python train.py --num_key_value_heads=10 --head_dim=32 --norm_eps=1e-05 --rope_theta=10000.0 --qk_norm=false --attn_scale=0.177 --tie_word_embeddings=true --parallel_block=false --init="normal" --learning_rate=0.00127 --lr_mult_up=1.34 --final_lr_fraction=0.1 --max_steps=5048
MLP neurons of a small language model. Each row is named by its layer, matrix (down: output weights) and neuron, and shows model dimensions 160-287. Each number is 128 + 32 x the weight over its row's rms, rounded and kept within 0 to 255. Numbers have three digits each. A neuron's up and down rows have the sign that makes its largest values positive.
After each neuron's rows, "raises" lists the tokens whose logits its output raises most directly, leaving later layers aside.

L11.down287:174163149128132168140092161126142174161150107069164170134134157110135097124117145135120119084056047149128051147182131074169211136150113146187114157196105164131066134096126128114154158136114133130106160132132115149111129115166149110138116130154086088090165121143095093124127146170152126166098070169114111133122140179115128139069110148101172111183078155167153161127169089151162139088164
raises: "ated", "ating", "ator", "ative", "ation"

L3.down109:100165147109134160135136123110049156099120120127172123148132123131151167109181139155082086075153153116237132101120133166153126117125196111105062119119143125126129142118179144180140060146133162106095108111077194117132175154148150168093088070109255147156133161109114121130092082142117151145140044142055115151094146105122152129171093118114106122142099106109063050106185121116123121121141
raises: " into", " out", " down", " up", " in"

L12.down248:124129165121106139128160127092140147119143120122148104125127115125120149085165137127102149129113134123189161131165181091108163080141114156119128140149120141105041084118149106069143126123114129076206098084118130142162123130095097050116106112118109142144116139136145150158233164151155100117098143163140131127166085105143131106100089154156147177105071092151153186121084078143084100094110
raises: "50", "500", "90", "10", "20"

L2.down537:111120135148119128140142148105120088174124171102194110113121143120177089122161145165101106158106162121159115151150140140111097126060111153091136112089111178131143137131062158112174117118116062130131143138187109116148119143174125131121144052117103116157122050094081140063090138149085084141108158153141149073148133158082139118114101122121147127141120135189163148115085095154113153045127
raises: " and", " but", " or", ".", ","

L6.down311:114163115097186120154101176077104083118106122158201061155142123145177080153150181100081141046116135156096082079084137123112123087153134108098127090157058105047136134065108152129192143136151118068147105122099124134170127124105146137109194134134165138118104174149147093086086150145145123137113104164121110094129135143166142107115123160120093204197118186144129103128113190158112118145109
raises: "o", "i", "us", "e", "a"

L6.down323:144121183079128171128056164142117140201102099204148127114092158124141148137099076097097125123127111060165105115166139165110147200085130153109151096131122109137123140138096144085132134155170137144138112135126127094105127145113125131103138202114067208117059155096188142094185106122094166095200157151126130131102127073141152107135103096191128172096105126131101137125123178135093188129097
raises: " could", " cannot", " have", " would", " indicate"

L9.down210:112138116133214126097143101118092109050085121149144142094083116176094130159124218196119160176121117096122121174136098128106105147117126101092116075051145118100088099045133189145126132120150151108146122168085116142145132158167133143124098138175179098125086148104129126059087187100104083080174041151130149134083159158126123120119111157142136082115168108147128155137119082104165137117126
raises: " its", " his", " her", " the", " their"

L12.down608:140131116163093166137147084110111116139112157114055148158146153162088131122098101094108147149146143064110129110097105004113096152119120120107121127117184092119114183062155111137128215162144104121121191081151143130116171135049168157167113089126183152128095139142104158166103117166137108110118137137200076101104117075162174138174106119133090194138118102142115107105124111190127099153104
raises: " 1950", " 1960", " 1930", " 1990", " 1850"

L9.down356:122140120132155144169141191047180123120086106131142129069130153113111169132201114138126065139147086153095092187168168143083117147165093107134127131113132120085171124114114163129126090037110145098106138145110117159116116166167161114094069125169179135153074181094132138128132160078190161169163066130079107155129110146176121184169147085127190071171175151136085112159116138134166151136098
raises: " how", " why", "llo", " what", "est"

L11.down432:138138153142058145104133093139074133177163101115087104109117160165138100132184056092095209107166177123154120087106139179108162168142084099185131167078101101134152127102092123157103099147119177191123091123120168115135098154081136099107139120159100092075172163137121151120123122139125103128145139115144111106134149152136165110173126128137103131179083166117143117118171060105116119081137
raises: "?\"", " [", " our", "]", "…"

L9.down34:161183091137107153169140119141125131166138116133145112104117192070147119102152151151125137105106073113103143153105142124082122161112213124076108109117091098105164105138133159131130130186141145139093166079181108074129131155165146154078120161168000116086136144142158094200138115079151130111182119101153148120164109138095162108110051149136206141148136085117124129140138132113135092150135
raises: " against", "residing", " due", " following", " towards"

L2.down272:059122140107130114092130146103105159162095156144160093132112101109129164065141149122150109102099240148108195117144122052110166096099108127086186125133149105104152126124193142113169116136133119159190130112138169142127123099079121133118121125133036147132122135170107130080127151149194153187147135158168230081142132131177118079105094109128094128139139091175110124156110121156095146078116
raises: ",", "'", "i", ".", "ly"

L12.down399:134161124086127150110132142163127119110113098178140134134127114073141113125162124115084140117154122078140119156121149132116137149112121158127092127156198064058124088128122134136160066163154119110127072131145121082152109092122130130151075089120000158099111125130102098148115144166036111124170117104149145067141150100129124106165090126110105089156073112113134063140150160128115143146104
raises: "\")", "\").", ")\"", "9)", "8)"

L3.down33:102128115116113151140067109134120142104117106147143176151108082141117145101117100130117167151077123072130137130096150126136143128100093194172126165137134115168132105129154122096088162151105147144149120136116159153134159140168074116089153096172119094138105056156118159176104142142141167095175169134104145116157111156215155116131120179158129133138127068097141116190161099122115206096095
raises: ",", ".", "less", "se", "ese"

L7.down591:103121098178153085154120217152110087093140126156144109098136117114086071145175123126159118231130113140141154164101098111128068155090133068121112153049093119081132157066105103106130107134102140131095140119064073104100177124151094171091144179163171119127095163137100107165085112155140125078158141159139111096155076077148144110165094131109160168131167138186096124104143146101174121117113
raises: " why", " its", " their", " how", " him"

L3.down430:092181147138121127081125112136076099141088087125160153162143096177100138137170143122117107146106090143168112154089085132133107113119136175094108073117182011127147136145139125090131082152141146145135147154142082141151200118090157148129121139149214120138116198070118150114138106131120089165145067094083136129080066192152139110155133187082162129101083092131129107159154104063169121152088
raises: "s", "er", "ing", "ed", "ers"

L2.down470:182151102127192158135164138125121118132108105170156077138080132147092096166133117147098111086154092115131139137107163095146139151103150147165148125104117149164165079053174084081173185189126206100139101055149086136149095128121126093102141121090085104183157118177117127109096180121172113149138098111200136068167146165126140143101079051103157167103143126099139125135057176086093168142106
raises: " to", " into", " throughout", " beyond", " for"

L10.down482:153107079068179100138150182153178187133087189158165085121104129188171138093117167084106120082164151127129117132112122159172125172160115062031082147141120139093120157150097126160120182078098116110169134136089129111144141119135158160089122151120109107081083104205143138072086150091171080171155130156104143152140126099131190100136105176097196153118157143129174128150111117139125116103075
raises: "o", "za", "te", "e", "so"

L6.down577:109158149120148104077145113140106103158112151120145092077091089106146081103128084122097141057118126112235104176127172124073126100118121145070147100102158055152093141131128093106161113162147089094144123139163153024181170138179129105088097095161255141138097184094121085110115174110136113148131108121182131099132116157158132092159105165102098140162105138144108143100111164113116141123131
raises: " ", " and", ",", "-", " in"

L10.down304:121131132107124134123122104068155085085124093141191126083104102151080119127170167132130117172131148090098079135143086107088128133123143113138160150112161089148142099123119127122132088068104166198130125134159132130084160050119118169133114127157132079080096173138122150138091161083145133137098041065060147135150095103191115124145134160090169101122158073117111123140127149089115177140126
raises: " the", " his", " its", " our", "ned"

L10.down425:134100105089106110150117116146133140134132173151154164139129070120093151196172122128101102147145120119134077177104107126103069126158147112181137078144127148089127154142067127143101112071112087183104161149068145147068137090131184131101106110141255127122061120162084145167120121150078097112142113135123113144087135181164131177177178120130133100118119162165117085147099089106135155095085
raises: " them", " him", " the", " his", " its"

L12.down140:171153156159110145145138140123142119112141120135164117173135125089091109178080115118143136099157130067146146138176123094134189100135128097156074114105087133122098122199077173150081048130189158173113148144145140128106116107122239168121138079090068166134167123176132130107163095121083155106165103154121148113126181154118102159182105069147121122129124089149159108156089119135124150113136
raises: "==", " ==", "\")", "===", "===="

L3.down396:095113131156117109121148127132159105056137120182109120086116118133119126076186121110106164173120100098110073106076144077105157159088091120170163077106063085108121126135142075150128112143170137132123156104127147120129175174091118127109123154166076137163108103172041133126119092098129128129153069129103138122122130130223124160105141106101138138130113133153125145136139156105114102116152
raises: ").", ".", " until", ")", "),"

L6.down387:149101148080113110176196137119133212186123146156101096095157138109129174173151116092123127086119122083151125147135125181168114134124101123170164175114151143105132161183123139204086161095149095158123150092136092057151107152127112134126108119164109119084150121216091179134131120191066146184148097091176129149143089112110092143142175125137108156123131210122099114113163102154108145158116
raises: ")\"", " feat", "\").", " nothing", "\")"

L10.down247:109064083104046079094091156146089076115131080114194124123141175124096124158192105115137078081135131197101131101156156063117131087102127123084155094100088138136116124082098139148142084135171104143139093090136161146142153111125102198152164130148131179143099135057146112141172131096114119163167050169051113152136125142090145120127125096114119109084107121118139170115083100108099146103156
raises: " Pakistan", " Nepal", "akh", " Bharat", " Tamil"

L7.down163:179113169110109156117202146124146146096084168147155175156168147132161126134134162150152073152135144168142132118101080105102146131088101169113139099104099102135105103150114162195170123086086145141123100135200085158146023157113189110147129078148184129080181125151126136169100142139124106162134110154106170124151140118097111070061132168141190145134099122144126089154085137151120160110137
raises: "ating", "ated", "ed", "led", "ful"

L12.down234:128138154099144126109125224133153167142124148123249083092124128160134182167149121137084120129137142106085080152159071117167116133210130049119105060113142130157147132183149142099152191092121156101154102072133120090124159177149168118138044214151071167145103151160159125130072131130167095178108133095112136198103144226097115100096157121114176157175148084106121108168116093158098111148134
raises: "e", "es", "ing", "ed", "ory"

L3.down302:116119156123171168117130121154109129069092169124180111102168173170120110095158160120122107197111108112124115066139060114122131083137098133083170042114161126196137137119122145129145104130121160011107106199102119119126081158048173195132120139164200078198085148086107112102129172088143125165157151107128123136134154158185146083117137162146169137115089078064101133133160157147105106101163
raises: "ly", "ed", "ing", "iv", "able"

L12.down18:184145124094182097189149084100126109123169110146135159189141157183099113160097135137076079100181131098102134104140130144129056134118110143087128164145138064132156146179090137145092078104150077142141142146136107181144100159096164134146108110121255161108121120123126133148150162100124092163145101133149149102113140135119138134124109094109169077106142085098107074123114166146072159136141
raises: " March", " early", " end", " August", " July"

L3.down605:132094173109170148115123138175122197135104113146162090107125118145150156087125151048157130112131053128135095092098133097147150130067127111097115095146073185159092053079101156156162150115143223140138138109165090149171114175172155101101115129108107153123109148141129131140136123141111131091166102069101167136161139153219140128116091137149140123150191112125109155158038149142131102147170
raises: ".", " as", " because", " for", " into"

L3.down581:102136092146103161098152114114143056106108099116052078146133146083113120042176138105111059106102138097217120190070131078180146125115109145128107119176141135110122148156163139157123139068095199169148120117100173126129152154208121134112150118129173131123093147190125146139079124079122141163176100100074191183151152159114147139156142044087173119155152102154178088104134123148135157131169
raises: "\")", ")\"", "\").", ").", ")"

L11.down479:123127136079172091163130129154092099075122096136142113112144159173127121125146181181140121153115078124107106151157156183106087119162146120093148082129103137162093121130165136144141158100165134160119111101145121108166185113126172110104155188211140133056098165162141149173104108147186111177071134121095114097132104176093077131081170106108124160125103139122091177176191166094110091160093
raises: "ory", "ie", "ution", "e", "iu"

L2.down545:117158150178164157155080114158179130132155167116150140131156156156152112156123124107154171073068153101122091147068160156154187143093125134055148121102111159104121171183142131083157154184190103168115143105104167146145176152141157126128051137068070122199144158207109099151161105118129114145176176140091111137106135191155100100134101115094128125138120141150138128177154086113109135120128
raises: "):", ":", "s", "er", "."

L3.down609:098148138117151143114103131103065174145113174163146130137135125149065124116141134110129084143097123115162128141111111136128156164123076171158106121105127141139166136194129132128072144153099115102100157061103122099100157109127139130167133181163127142125093113163058099110095131148141134164130144106103128161074094107112107176030162146093135130167108107078148120079213083119125093164064
raises: "arian", "hole", "ay", "word", "ion"